config.toml
n_layer = 8
n_head = 3
n_kv_head = 3
d_mlp = 768
tie_embeddings = true
parallel_block = false
init_std_up = 0.0361
optimizer = "muon_variant"
grad_clip = 2.0
final_lr_fraction = 0.0
batch_tokens = 16384
MLP neurons of a small language model. Each row is named by its layer, matrix (up: input weights) and neuron, and shows model dimensions 64-191. Each number is 500 + 40 x the weight over its row's rms, rounded and kept within 0 to 999. Numbers have three digits each.
A block is one neuron, or neurons of one layer that tend to fire together. Before each block is what it responds to, as a language model described it from the Wikipedia text at the highest values.

Responds to: Word piece after s-stem. Middle word pieces following a short opening fragment, often one ending in s, as in Es-qu-ire, ins-ide, ins-p-iration, Olym-p-ics.
L5.up151:458560550493540517534579479510442459531486497551515560443435406539479390501486540495497460497517464469490521555558465472519425495438490564540435542444444450506518471579467496482460529494482480492510526506442506590505536473434543529445478540446538466489514499538575511473508531467409470512495474617483524570467495531490524516504491458463545488486538504436490493481464514532450505534483
L5.up279:476522529477503482508468526492474484481449524565462549485513514478485535541520511498436502548475479443475533469455484514517440433563496451466513458494462443520546548540561527472524506517509548525525496516527564470492507499461516545470487511460530408515487468464521524411482537534442476586495562537556553501503488478418448506512454550491478569438504523513470450434507559468531536521559

Responds to: Indefinite article "a". Mainly the article " a" after a verb or preposition (with a, built a, as a); also "a"/"ra" pieces inside words like automatic, Iraqi.
L5.up63:489588488417484496505526458484545456532524484461535473529412525487472497480554527560522520505504514460508482482433448584515484524566473516518498441439438479573552450493535479469523498542517513502523553519560557501454533443505554436481444496500443468514463549518503491453527490492484485461575506448408531473486578505506541455527550522516470516600562433522498510462501528490484435518525
L5.up111:483476486502471505605528545515502429497501560510479615509518488497540468490493515557483561605519508463449492590476490536465547504553433481500540478492492397495467520500514482500520487463441463492527425512552454496513471463515486460498477530497459499493464559549498490483527435562514493462516529467484469480515558522507472380427508478557429473493542503440547487511537530541463523504516

Responds to: Word-initial "a" token. The token " a" anywhere in running prose, both as the article (a soccer field, a twin) and as the first piece of words like a|ge, a|verage.
L4.up88:573461584513524525502552502481448433547485467494536559441568452466510540459491535599551512503522513495492537476583529595417465479543475479545569480494412489548472595552516488495537474486527434499473490460485447529478415529538493466455442466462474528472488513467476452515494518584537404535503502475550477441519537485454523531513481460520504524518500499563460485471494513475523418462568
L4.up156:499569516516552480449459497481537511488468484494480520569505498491548494465458503462510582502552522518456543391570468502499568510510494437472524504430464524466513534501440532491505496501563536474581569505527502556466488494538475524468452495519525481515407447503518519508544491505493533512521561531503482463499506516474546472450575455400515534545537527535536448433461480474455498452509
L4.up410:509449440500482545498467538467453547515604527493551461487482523539482525495543583461474480444445506506440458491565491540492539431536513521521528450504493530481500523568607456458449482518479452441500488506487505501491471480471497513495526450532519511522529501442468564458501508492466537435550495513520419522504583469493500457515477454566593545478435473512482461479468466544496433510437
L4.up722:503551514547488517556522511438495483597506512505509512500549484443500529488478551556513448517496450457512547506500439532584526472484504447542571484494470531484531580515495462512433496449495460461509511558504488564559545439490508456461488497556529492547500525532486531468508515483492549544480562474526462519462546480511529458484606538469539570543516457441362519509446465493505436467526

Responds to: Article "a" token. The token " a", mostly the article after was or a preposition in biographies ("was a member"), also word-initial a- as in awarded, away, among.
L3.up33:455560488460580532497491552403525419438532527497605519535541477533516510436487509539469486530429495466482531493450530502450564587541508499509477542491450475438514494496529515432529472477529499485500459488537551484468463491489451481440462575470499447480489499584533541515536470516494453428498541515477442526436474478492489562508560419485512472470515481511389498460550455438537485603556
L3.up56:540535434497519492522529478442544531495412461491496459532434486467472476478470525468597548459512476481524514473516455461457508511504487505462596472417425493567506505525515476556469458489478511478473486549550507504457586596511405536482401478421533443520479489525429511504549457546585527452495526535497534535512417501476532495472430564518514476511524399502519508521483465502478381535550
L3.up276:540505469504542603541529426430507513565485567423492472546560466521501514487528486509463553500493478494493560462524462545493472484525537483455433496509432518507494486549420568506582432415518482512489423474525577408424501469514453502462497479477486530467499532463538461489598492551521470549535484533482517485443512511422500504510542602457508501535563560454474461477549512488526511489487
L3.up360:498505497469513492541437544498480463410540514486520537513447482478487495507510547473538500476528527520503504490456493499535574492524551414470547422467410511473519543460451500437481527525488468496465524540437502550543506546479508477455563531486502463454474535522468548468511444505608501467560497486470488525491490479488576507569513490513513490543477457580577509522495495506442496494535
L3.up471:501478554486488493575456539543479488544495516510567474506469490513411457508482500549482578494528484460430547463463550519428486490502530433474530511507397476468483526497533576489461488495515503498449471507521510484494421478517493447479476492506487538509449550479527459435509440484463456570454572483468449486494501422474562542467523578546552613503520466488514488486477435521491407492511
L3.up518:503502549439484487548523578467469466474481523432493523447532585503471543504552535452509485470501513427487580504465519544420526533540463533476531483513441557512391549486531441491464481567446503412522503505462473509460453469544531498495444441514507561478493514546452551458465508558474564506488535474497534430525476540530521537498462477493518519554500497472400574405486480494485470487518
L3.up590:427492506520515508511522485500507475484508485514509488520529522469456557488455432503577479477508432515478462449454394565455545534452446472507521480548562474437502479500521499473541471509426475496501430511488499495481615505531513465446563544472580496516498536523491525451567550507422420512490494537486520545433496481441522450418449533522536505603557445526479499533508486479460473552496
L3.up621:512500509450389554526446522518521556564492537413452495509459552539476573628479478482468489597506466466555488516497509545491484485531498556404579527499508518399518485479507543506489451554453498429473509508521596529492459526508488498461490503476495543514473521457401471492549471511473526478521530480520522507459528414417536508532511553489532538469462493432524477471480446499508431528519

Responds to: Copula after subject. Forms of "be" (is, are, was, been) right after a sentence's subject noun phrase, e.g. "Olney is a city", "The condition is often"; occasionally "=" or similar linking tokens.
L3.up136:560435518462487528456484466516531516480606501499505501538501519493427571515578491459464576492519462481531535463528409538488520439524556457479469420469525473492546434486532539444552504480544576555520496456473496509535518559524487497487500517420491527491512492462435474519468494562459560511505606463506500428568485489558509550446440538522509488474486535487480509431491541478490564430513
L3.up201:479465490442583523466464552526481495525547458501486479412502572485516453451582468498471566449513532503473549496464524508567470423440465482570456439496535488533400495504524512512476462466445530505444509515467502516463505519557507522526528504580503510439495426536587512558519490522509466496421487559508473497546457483501476503519573517468542505509502509510407496527509573514578506504485
L3.up447:503573458489533487486502479572438460487492519565451456451495539540460529512464504543499478553570486554483543546556499537511508551516491426576563515486487500529480578511457462443484524511513502499534545502575524466499431477496501509525501478511497409388479391565492502549491513557494473522503525485541497499489498473535523441518579458489508506574530439520575553452497540502492513440501
L3.up551:557529498511506564450560515542570502492532533575525439454435504550426469428463459497499514515572542529484527508551500512584579488519514481481478427497475505487437470620549547401485521499498499532472574492476436488499503423523523565502562448498497422414493477468476594519423521461507524491498520516523516471480482491571551464535443488425545477517574524545507493455486469463519482428502
L3.up564:536505442520456526415487495517386447534419536475523523527533518566510500520488581498498565410518458561448504440519495528519488490495498524475508496503459533464477577562474392482526436569494498531472453491524500492601464515555603547516487469510555482458492409491507557538515496551587475487531551460464515530516463529494482456491557541480524412496540498506506481564464478532516508465519
L3.up595:517522525519474512479573512515487504506460403587488483528515489519531507483459492453471527494515471521473462549492526537516494444467490472562457456553487488608417457509493456447454570479484476516592485391455503473548541493565556545479509510566543454440445496505482554523519442555527422540471515531517565473489543559589520532439538544466499437548524480519441472476487465486488433406411
L3.up601:481516427518492572511501512508539500505561531504476587510472483564475548512545427445483467488479527477557516542453456534563519437481480460501553589496545495450504505432491492496482606503484510553549498483449472555514480517475510541475548554528483510470508459488485460489541428532546529494513445542436532491464510560589494381488580496503479448441571470519470529507535533480469529525506
L3.up701:516565444525445513497480520492477520514458434537455481453498476577475516481488543465481531422480516539410508533522478578498538445530435444436475567543514408605511490504473440495521454565500433545518518519462488499445460489514531469504518464510518468465544454541483569477558504448507509550500398474478558533579572533530428432475481556450493459464511510526486525536480450500519512475479

Responds to: Wiki section-heading markers. Opening == or === at the start of a line that begins a Wikipedia section heading, e.g. == History, == Description, === Guest characters.
L3.up106:468485502491562513552509507511498568494436491608510526440444436562556472533442470553498476490512532424501467539544473461508544495512515496499514472506465549492419542528432495539520478530449413561452545470464444521416493540501503548414438433473480501454431478504518564513450483455464524488454492547591526517497490578531558538470517538487474503480475458508504531527502525464473518448538
L3.up181:601458573389539574494523454461568505452493537493444504514429517524482477528549500499601553468528483439507507516455481489480499469563559438468459472532473513497587504491539491451486547461518520518497490494550527464464441447479500540458486458420516484495528426492411517515504437454509456499511541439515480599535506554427463496506541608479479568509501473456577512545520518468495420535469
L3.up389:533510555469536522505539513461468374552434551559396501492496524546504554509461565518549547454388478494521513522601483494536449502564547522526511502536509491430478473484500537505497541439536489485437464499479478533487485458490505514519457477452513447486509447460448524488433469495522471415496456488518486574502531469443461493529488569483454531460563520459552559538563482479579456502505
L3.up432:517492457563488497495500484466490496539514506503543515569421468502466469524547455550567506519450534508534572536452482454495505449539565516420441477466478539468542494435479479510512525506502525496467501441510447533481510440471507527533515565511468483518485531580492533497479493486534515416538441583464497508503570562517525511509478444435504559553520529519547486469497489467560465495575
L3.up570:504447545500534563520503472505506485503422501608471486475505429547443497494505499554519542472464529463560512534472524483557534511473480503464581489424507513581491488418509525535509575513473469503498446515483488544536471471452515455479566506420464475526401486407469470533509534508514487426541509493521443546527501554557538432451560491514464522530533498486473474495490484499527500523505
L3.up646:474495485550498497416469463477524508585482561491556603471478510500560546577502523507489445454464525439453567584482542485473562577581550425505513540440464537482495527513492509475431474515532488563479505460484475513506473489527502570476501518524480479490491467539498483493475559515481454459553494464486502449501467423470537467533473476448499485532469424521439420532531518473519545485526
L3.up716:549439521494552490564497446484454557519473471539498569548488444497547495492553470483521453508473486538566469535504477583479538484516512491510594510547449481522416461500513470478484495510546549500507546488542525469397455512494506463444494489434396429558537543482470478569443433498515431503534552486545498503543453456460484504469461478565433546456536427478535515402506551499573529492519
L3.up734:518438533456544544521500456548516560511431550552500499450476413563499509407525493567530494471470513518542447509477528545457521464584517509475500506452459580432483467440503521484531483490496477484520483475486462506458403445461505461534493488487456510513435491524538499474511414507509509516497496510524496526415545518519529548520507502540515510463524495454506448523513511450511559441444

Responds to: Forms of "to be". Forms of "be", mostly "was", right after a subject in biographical or historical prose, often starting a passive: "he was acquired", "was buried", "will be heard".
L5.up96:565491429457551487548465536515557510503473497544427515500502394502485538608523561493487533600452511460488455502553489415532461460561468474522515492519458490464532486529507593478588488516574485480526439468507491500503485543437493485518536501519439506495445473408559421491492485444419469517475550441534513431456495470539443472483485466501529454481457553550501462541530524454456435495508
L5.up400:578515425394560516560472480567510474498534469482488476573501561482499516527491487535553534544506477491570508501600431502523539468520543469571486489545532565456486518516522427514505549463486537498491539451458503463493486506480476520531603440548482523409540424458581470468505504505460481534533501502538530433537514548576503476487514489479532569515535516491538574496534496471517519500453

Responds to: Title-closing = and word-initial d. Fires on the closing = of a new article's title heading, e.g. = Artemisia (film) =, and on a split word-start d in prose: distance, drainage, density.
L3.up6:429508442471432527443541444498510518545504479518503535484509497532499508510555471553480510582587524562471472536463517492510538450460589465437552492496465462457478490503546524466508502513567515475482513487547489541512413528575486442542439523418459518478434455476490449548551522424524536454514470455489518501493505431480498523528526502518517497569513495507529609463487453578487481474454
L3.up39:491492531551547430503476499533503537521579487464497523433443461507450516463473463549389479586493526506526468512498563517479508435559513521503496548491439527515470521493476541493513487469532471464523454530445482455482413440528529500479525538441534486501424516623525494496530522468471509553513454513575513563416529485525497475490542576569476515565528471472514537534496515500436497441512
L3.up46:471477477506519517513546516608526540534512499504468540502485501580450568497502474556420488508534449554550515485484467504481477448490474487506503465484447483476494497565605488528497558484558427520553464473496466538525509417533504467498460488518509513476476483463564529503550543489519478518465473525585484485444487493552559481426606502588502541513540513459487503492476486525466483437476
L3.up159:494492475545531486525514520514507523573458589419509549491537472513456512511427547506426479575494489527524505532503449588511517497506495483469583506445489593466458534501587513473474467474526467488555440535531505502602475441474469472504484472435508509487374467544523530493561519541456551546486530491576527418456500442592549547423414555588493497487519479472475416483456432480496520435504
L3.up168:522477443533511523476514520529555574483408509538514576513495476517486547486496556428471501514474523612432495492487512542510493432474574512502486474485485519435469481531506518468470537539444527466424513518557477523499477442589563510533477488477499474486452499445571493546505561494442528526509540415565456459509504458536487525476549497520496549491555489438549417559536491482513528504517
L3.up307:540512508456489496512431563477482506536423451541505539480435502531431501520469536525504511515503555480566452537510438580534582473489517465448492511463478441449499519397543505474516442490522483497562418479566524471485471561450460436429549462506468489503512557476578522523517416480534453561535403488501514494565520468529530510506469542480537516545494518461502553487525524556540438470492
L3.up317:488521562509503461442516470552544515608521492452510521439409533544482518476483512490465431551540479519493430495502488508453530475550553503455528495475461482515482458505534523476488502459441571445447490471506513560541561528472432464502563524447534481578462470525516592502491504520467468484498505499553473465437448432457527519541422524492563485502529471508467449530471541487500534517418
L3.up528:487570534457531464511523501548456555576522535480458567461477473569471448514478554529476451490507531585500502513454570422527538422485523479540535449521472495495454570547528496418441533481395495412526527473545513518485467476465498477481454449468438461511561466561506484517483473535453540466503540423524449508479504516462520520477509540547523504575526496474526502559527533465513526486512

Responds to: Sentence-ending periods. Periods closing a complete declarative sentence in encyclopedic prose, often before a new sentence or section break (e.g. "metropolitan area.", "forced into exile."); occasionally heading "=" marks.
L5.up108:480536532542502508578537454508472535512512526511454533436447543518424482502411479450551499553469442532479494485540537474506438421565571509424515569444506541509558488494549545489523556478534464484507549557546459572500523429507559507475458495454496494502396551489534456488460431411466523580491520442492516563466450491448450513484466477486412552509446508470534433453502458480531560522503
L5.up338:541497464568449512482522548506532536586484446503460519491511515561482556436488541530542547543486558511530441522461473511453481489443537473485566534485520535437545463521501449502510592502501439505499499498556502555510502460463489442494443448485476519517434513458491474462528511513509454427515417480563473532544539537519536454377517523528450450518522470544427476508467524533498561522480

Responds to: Predicate-start tokens. The first token of a predicate after a subject or was/is, mostly also and not (He was also, is not), plus split word-start g pieces (gave, given, gold).
L4.up30:525486468533504430489411489431507507477474473551497530540473506569574494483501490419524530566588507512546475510522529439424446502478532431512502593424472510438505526421476471413496564479479559473518501565592493466517499513535465550457470573428491548457494452463476539540480484510511509461470442511488560490546526555463565535479515567488486498496520472558523504490579483427477531434430
L4.up89:507463471523488469451436421512464520561545496490472450531524453505494448552473500518394485586515458554466484494515471565523459550485504495517566438482463458445447520548584525481487465483418502543572449511509477558408474544549514511489477506477545517507468513453549486496524500508454545381505604454479482468416529543459492426511473480552445520502505581583542533532424542522450508586533
L4.up177:508537416474529507449519498487547498434539574503488583475450489488528510425486565507529468526537553567485468472609531525471576435511518508584488471514418586511471521486518469504499461505535554434533495503501520553526441475592534527481495456433546497433473404551491554531456469435475490459464544457459509514537486461556508563500524536511539454511516524530548600533518486487507454465502
L4.up612:483497439506575495392518492464524517513510507458488502546481450535520559482454540493532478470552459465484475446534486537543467486379520462517490549476438518434507503453531504508519492394482567547432483485501491448471435583481447557506461514489484414444468558503510507522528537494539527489578578488525421558493526521406507464459483471516528496489492519517502596526491513538546552574447

Responds to: Also after subjects, word endings. Mostly " also" right after a sentence's subject noun (Fender also, the winery also), plus word-final pieces completing words, especially past-tense "-ed" (merged, helped) and "-ly".
L5.up142:484500452457501531551485490535551512521474448513481498473518597530421502461504456557513542483592478467494528503549487503504476448522471524494512516519508570512471475541549558530532467556447533536484536489451503463528410430434518453461486475450506501448482475533524438518528457528561526466484536499506536456457490479528426574458519499490501507514435565403544528428549550494437506515490
L5.up405:570543439466484474474479527593505438506533442521484463482446489526503581474485540493482557509546568537486527514493476515503498521470460516475555477543500491549496516573503507431477511530487473503477427499539436500435520546496500501453488416460426383504557492570484413484515600537514472497513512513504555560491514481499485534499543528539496479521463507437486377591451537466533498506485

Responds to: Section heading markers. Wiki heading markers == and === at the start of a new line, as in ==History== or ===Stage 5===; more weakly the first token of a table cell or paragraph, as in | 2015.
L4.up139:638498641403549498503519476512491517476502465522461473451532511505517499475514490528525556535460519535482509535477438520511517537483555476570524522517546484504467499482556495480444556572538522537488471464423521456468501487481446489432511581478444420590472461573488482486512513523465444430462538471421475446493518566536507462528498433487480548471511472573486536525494513518477471514458
L4.up197:575448535479533524500538506533518522493451449525526478480451495496469525531542494529457537567423441513525574481494579519477403471498528468550524460503560471465481484538468505477485511486453498501456487514461511548481448519509484549470518562442517488469571506464542536503517490555563510444501559450558547537543495554489490534497517554438467502479487469462484491488479566489431496573483
L4.up442:515386552509519501482482503474470468489449430485503528525464519517449556542517551520507562543468532483505474515453541463517510498573505459512516450422478506521526533481511602593523512483494517471546538560500497508462471453505539460514475500531552467469488478483453469456430481467526427494535543472496445548529519540545496465483506526485480538447616498407455483412493519546450502528404
L4.up501:512521536460531563526474492492541490441437541487519515571480521499501544445448497547430486471502507459556510496438568507479575464478513498458551524472456489420492479478513480455542489404513572489504482527525488539491490474525437426444642472442494501485539512440443471518446437483573460505505544457540492514532467519449518493549453560431485529427537494539504475535489471465470521460515

Responds to: Definitional copula verbs. Forms of "to be" (is, was, are, became) right after the subject in an article's opening definition, e.g. "Adavi is a", "Carphina is a genus", "It was recorded".
L4.up292:564446475455475437535452528455536538502449580527512537474477498532504535540490532539485579537509527545492500477487482438464534490486500491504494498469515474474442583526498481525514476537477492536485377480499533478501488447460505464464557512500570502482486578492454495513510504438525518481519553509506572460470558449495503480463425462453494507559451527560497471531524587476455469523534
L4.up358:493493543480555533527545430540486541584536543539524507487490554526539528464467526523501453513514463509558450479532395510511493510530502402505504447447522463499563499548539530550526493491478544488510510431483530422477482489537512541465537527464482586483551468504462496501457470487517538569494536502483446420542505475501481545376503482485481492497513511483517549515472475477485564459475
L4.up375:485511541495528492474509568495524523471462522481512509502543526557446460483439566515480504458529573469576505495514513426539478451503528509452546501517489518508532494536533399506477480487461552522554477469524594483442479518362523590457541502559490461398534491476530456480469460479423473457512598453502496494566528538519429486546465508511546487502525430437434549462481518447444471569487
L4.up574:571509560520463528539536574656463509547523483490469496449448506535445518466418497481469428506574476549476493452518520485452482561468521432581487565470408472485539552485539483538473476453433537543488460482507504459512488495506467488508472445495457463534486463530494520448492482512521512453464523454462516527520562535513460527453543481488505491454526500571455514498481544542435481541523

Responds to: Umlaut vowels, he/E fragments. Umlaut vowel pieces inside German or Nordic names (Schweighöfer, Schmölln, Södra), and weaker: he/He/she pronouns, he-word fragments, lone E or O.
L3.up202:529471468564486461525451549558509530531573456499462464514455493563448531484551424445456511517437487443507532520503480515501467500565541468439563523539459519488527555450506511497485408550473511466542537503580524469496454517429462470423491534497495556531541426472560469507507578568504547510502445464517518511454420444504487556518433473569498533456495476462467533504518599457470466461485
L3.up215:514486479452539520540420498564480455504525480480522450461476471531555490559470553496519581541461474441483483516482504554476477522490444499415534492494491436508493536491507543501474483448495563446547550477500531528522518522439485453446494528516594500510462486628520491492471478527464517533541507459447547461560444507482521488564424436582507422512520475543461503390467533509460434597498
L3.up234:496537509488530482517497478480490516570506504551508556505501479555456483397491549483446494450510511541484530463513555470500534460454490480539506518550428511469515577516509477440542529429543556477465512561486518457509520436486521434465443554524534541579498565542510519498491522485467449466481528516473496511562417555459500517498469490426562479515484441488459543521570530512455495583487
L3.up304:564498526509484543492548488425514472518485514472511515454532427523463502424560545521484502529540506404529470472562481526448532470484456517477523466473420507511439600529496438508504455532465534514494464565508512409484551501537482453483543452538518553476521505543530475552486488482463490510462488504430460490509501518533597532485530487565503520492540487521451541551487461522490435441517
L3.up398:512540501514480489559526523410507423544497504505470562450467464493490472556604548491525439487502478551580470472445502501462493516538519530445491465506495554506458528475491494490515483456454572427404533481504437454474479474512550460476446488482408495517519543497532509522465525523491450526540476484480496502587427485465497571536427508508443464557505485468592562511499486599553450489489
L3.up449:535425492465553500507510483481548498499478474444460473494542437495508416533525493441544529476406479452498445494513618491497433523613489525418535467406499532529517586547444493458555480545499560515497537470440484451451482541480481424526490559527497436516518557509523556519491503542497561420491503508515466509486538510515484547507492486455540531484535501527512510496562470496520416473490
L3.up693:495501527410474613525490431469436495522480505530563576500519438545435516513536514460486439466512488495528491517519443484555542527504485450504495457444531467473433576560477439496471417457556513474544552536547493544486459602433422480524491452532490454513484464544480579550520490482536484497508499402549473481555408501522508476530468427518547509522512522534492482549426553572566441544479
L3.up699:585473531602534534530500480460472508511429594458547512504532493571526496481515451524484491563483502544412517506431478499497495498430468491467491456480484512467492572469506496566541437561531548453521544569548503431507496530450560444429526512476494446478472490489567529509493536479526482467459475492437520497511435471553517544484424505471542488523504463527471582478582511607391467476494

Responds to: Also and ex- word starts. Mainly "also" right after a subject or comma (also known as, They also competed), and the word-initial piece ex- (expand, extra, external); also not, includ-, and lead-sentence is/was.
L3.up0:505554414521499477432501524466490434503508486519463434562476488491529534483466487503530445448512441536525589480556498457550547515584517511540500425492438552528504533522524473441515468482523479570548451430514460493577471472479549461474470428503425473404541484565483529488510477561464493504459516439502521535485475506480497481436507518513488495450515497502545610509541496464510522476512
L3.up200:555588518517500515498492444447527460510502504473443435512475459483489482525560514509465593469515598516528592445473506582473455544517513460429487446458484510440489455561557488480507519473444478569538549492550464513600496537507482493510436468501436548446526471516511510459529471476519559451544455516496472519498522481484464451504472515401505505499485511484587517540480544465499439487545
L3.up218:573494445484500472447532509543505462516513472531445489527529482480508507513486456418644564479486516500512457503512447551499534515524500490462575533436488479442540512505583578477520487450522488520460482465458518422503442452528464588458491576477499577446528541450498524466469611587592472470444552549508518519549491524478487447508546501485491495474514463519495523519430509388536504511476
L3.up251:563472492498560462528471472480510498481459549633448477511413494513490554496434458528495499442479492568478479510476524503474490568458463546547496497477525433409425514530569527471490563581500518541459509541495478501472516501526524531481498568575503513495485572495523533487505488475452452478473534502452495529494523581532461518488494518492418463562573596527464461486496517534476467505466
L3.up366:501496476508480466524488477558526486482513543511522495544428546494436503448486560529537521459452511540490523561529497530548485514472465553497485470420431526519496495574486546507505536486495442562534481490544493552530449475487474525505555524543426602469464560471436521468569493572542485520492561501496454468533479544504500432488491519507535475512521510482520529508486514584465579502509
L3.up443:551461559529494460495506524475469404532479445513508440471510480539491527523479539491485540546534433571486492488532506423445512509471547545489521516510430461475525506572485517511469497506423447474491490559501450502545466439504538546501466449449394530476555463464543518526434510573475478478466536530496408507495477489551486481481521482479542483506538542508531494543513520471538443519512
L3.up470:505521535550444539445548546495568430479512534498543621543535457553470541470559452489551412578499520603546451527525574514500457517496468504502526511486387524495568573507529533482466560504504504518415503471559507429521496497486506492557489611585456444510502551445523509465474513545515448433499483496467514512489489461484464504414523530473500495498515506495572507488428478486572473467480
L3.up671:556448540462552519495539500461535431452483440476504498492498454475569472472513562472499523548504546471478465538543474503571399544530488499383472457513552466469448533527506531454491527432513475583526496408460508421473513520493503527460491485518451509462534514450502538445511438566565531488505477488503517474472462521538482578590488490477569473500521536509452534523526467533500504518496

Responds to: Word-completing suffix pieces. Final subword pieces that complete a split word, strongest on ite in Website in infobox lists, also ition, ace, our (opposition, space, four).
L3.up41:469483472536498489537526533507472536504432537530520460407534479497473505435476466519502533501481468525502473560498503531421514521515550481508456462514541551470474527568450541526552524445451569363522507437487456494473481478539417570502464468463551456495536504565462539480482553493507513452543487474535441509471476513522518567469504520409577512491497475504513499594435508529543614462418
L3.up160:520459572411529504469521512489466479463471566532525538528489453495441489472575477498472579480481452546494515539523522621468511454511560472461480480543489527533469499510441484533474513544483532471515515511505468522469446456533469481435441497540473483514537538561493519457506533555428484481489471456477410562450438475577511516550474488469469546466405539514520474527510443582496489477451
L3.up190:504580505519508522480531537523499509502511517497474479358498470574506505455499473472482497480461518497471481549505554494504423521413505463538514526528495550503535482553533559569471504526493426562500491479463487530459498436568563511526439531541432488429454442471608584499491535531458518515506473577528446459482537477558537470492565559402459569520511526460475442491381460492520506523483
L3.up539:508451545579557491558470457412534505503481561461509515505442511522483527508537520516442497468474470550530517528500563457475497468477550502462400465531593546494526518502445456573414534435456523531508498514488562419540471477437494454504481484476494514425565501494479491477559511518494522519428472514481436534518504512515547565412460526442436539479532544526506574574469479528438500520466
L3.up553:522513520526499499497503596447505504486412485533514493507450520523499465452506470451513516441487493509476506467489448476501576547525502529459497456526484521472517577508481524517558494436576512443554498578470467560434468504543483526459494512480495534480550493511520486495534562466490584368498533569457530556464467556464466554447530510434555510500425487482498505510494440531467499437512
L3.up673:503508480490519512454565486545519520529492530504462508442571516545472522476567482522488532545523504503497514476535476523551506525508532431513483521536467478514508534493503474568488532474422544392591533454488495496526537489476481468574481508477501585470576522440491517447555485474465458509488540561543429527430509450444467526552395445543480500550470501566452574425561443489430460516503
L3.up746:474566506523469511548558460508497469434545526487494538458483506486477539522568485496554527478472452508407461505468587535523563447532598496434452460473461509473534570516450530501441519549541480510487474462518460441508521603507493485494564552515483440483479538525558449504519453480564467467486529532463490555478498469527520509432544573492521561517472504480462581449527496475526458508445
L3.up759:491453441480453467487541595520505561470452502498554510426494492479448511550486497538556487504517463447472529519445458521519499390403529500501494522486537506534501502543484538545504492510471539433547485506463526533526510494545506482442536521555514458471503439474508516492547508498524562494533431573527370497499495452487511478545531549436477532438437493494536521489490537534572477448500

Responds to: Word continuation after initial letter. Word pieces that continue a common word split off after a lone first letter, mostly w, as in w-indow, w-ent, f-ive.
L4.up14:537593543531506496467499575496481512479493474464526467542510501465482492521493505501475533383466477488525457503531502536435491478490573469489504536484468554508512562457496469549495530453458546389572482473480587515495514540492500412510558489427523460520555456486594512486501496502516493457490489494537545518465470506567541511527476482435509539598476538486443501582484503449510557482511
L4.up260:500517509492478530451452451516455577511481428416482532479535564493539512444529518495467541467521478517494513516510538511442386497522433426402508538478510476513497567478509440466518443458526499513511461585541495584559428551532478475437503457429480485478417458476563536505497461588493499451473501535521478573443526478548535584430461574542448487470461487487565442495493515535433603512521
L4.up716:500469498520500444465544476480528518458538471500568445532515506473418501574460508506381519492463499507519451448447522544573523508474497481480499526483511512434480526467452527482472484439489501531474496528467444513518458570534513493527587478481490530505483443483499537432551500499478523526498470492560457506476494527508441432479462517498582543503538498528472468584501554510482496460513
L4.up733:519490554513491528489531486451518466543551470483448572509515495464496483433472522509516520524507574497542444515450429571456420525548552486421541551495523514487474486494472525517491477496511607515478490497570458544564401579473535455500483518468455482487455421465495512446504531494536517451456484501546528498518496569533539504491439511461444503467524529469505557493487552480413500504574

Responds to: Word-initial prefix fragments. Opening pieces of multi-token words, mostly pro-, ex-, re-, cons-, as in pro-duction, pro-ceedings, ex-aminer, re-am, cons-idered.
L5.up326:554557473487508532508504453508496566546555509545475489485472422533486474517532512527479497471568461499497488489509477509498490496530548495462489486421606516483455356488493462523470500482558482563566511506520540539435499524483543471463462406477518478479495525560490538437473575434529469533529456523491526477501556521438544442481473559488499505459465440509427505424528521511488513534491
L5.up640:527473432508594499498499490514470460498521557481524573547520524462502503505507447507519532459483558526536566485543489509505555489591493501491511528478479557478463506486523496473549487521549479520504512488518497446475493447549446467434470501489488513492510525482436499482510526450526540521485505472506567478456549529424488513530415568455476482447521509533388497450472500506525465525557

Responds to: Ambiguous word-initial fragments. Short word-start tokens like he and o that may be a whole word or a prefix: he/ld, he/alth, o/pened, plus the pronoun he.
L5.up508:534457474498488520580507475464542479519499509422569467533525463485486510534482440568461411505482440449529439492507377561475476497464521522455531466520501502511507555485557468449486458531517474527509552485501482485495467499486440486403531572524502482536505534558583485562509509493532471456450459495509500570532531481474560469534533530598555512484504478534526482507470476518476510562480
L5.up633:462504502492514462543487510500450467586547460501468496417499410506518504570539449507537495441458505508478459552489555541556450510574471520453518560551469452449508537465555484509516509476425462546528498536532370494559491531521511446496503510510514525554464482479510515435539531516540434503543435493538551448475509518467471523561416487549508482416566503462518471492498492502536474436495

Responds to: Inner fragments of proper names. Word-piece tokens inside proper names, often umlauted vowel bytes right after a capital, as in Köln, Köppen, Córdoba, also Alejandro, Kyrgyzstan.
L4.up59:480504453550505522455543483466495475486495516444538528468451508515515493496487486496460476565510563549527427528499472437463505496501566479436471487510477512484421535542559434426504412469499568383486570579598555448496526507492513492515471568490450433515541461447540472539573464402417473529519529501445500528481513490541570493472524577571526520519487517501446523491468481482477446549507
L4.up420:514477495562580503471540453538506522439409483418443535507542455551461535531578533465433509576440510427505461451473507534586504493522475457477518484539481487491455466479586489514547533474416486460453524481503522403462550484426490464480460554462503466556567513401508513521507487559474465491476474449457559522467503567523511414523500501500514516565507444399528508476432451519434550554505
L4.up563:419449499479578515426496471480542504453470613444460508556487549519492506488551481518535492508454463483577480488506508400478554556546446508455526451501443508542551539515532419448431447501512531507465521548450543473493503473477472518521538566543520484495508459458493574533478472536453491523487512473569503531464498495530512524452553542484515535477531521518521562511504515535471471537514
L4.up675:435516475459534556510503501528487454536470545533482524453490446391452483531550471527530504470628470504477545551467621431483418492529537423504465465481437559530458548575503527529504442460452546468525485491487505478542549489522472470451466459563493463437563497520521522611491576515482438577533444521464517518534517453494538481460536447508560596494470493429477517541528495524521525483481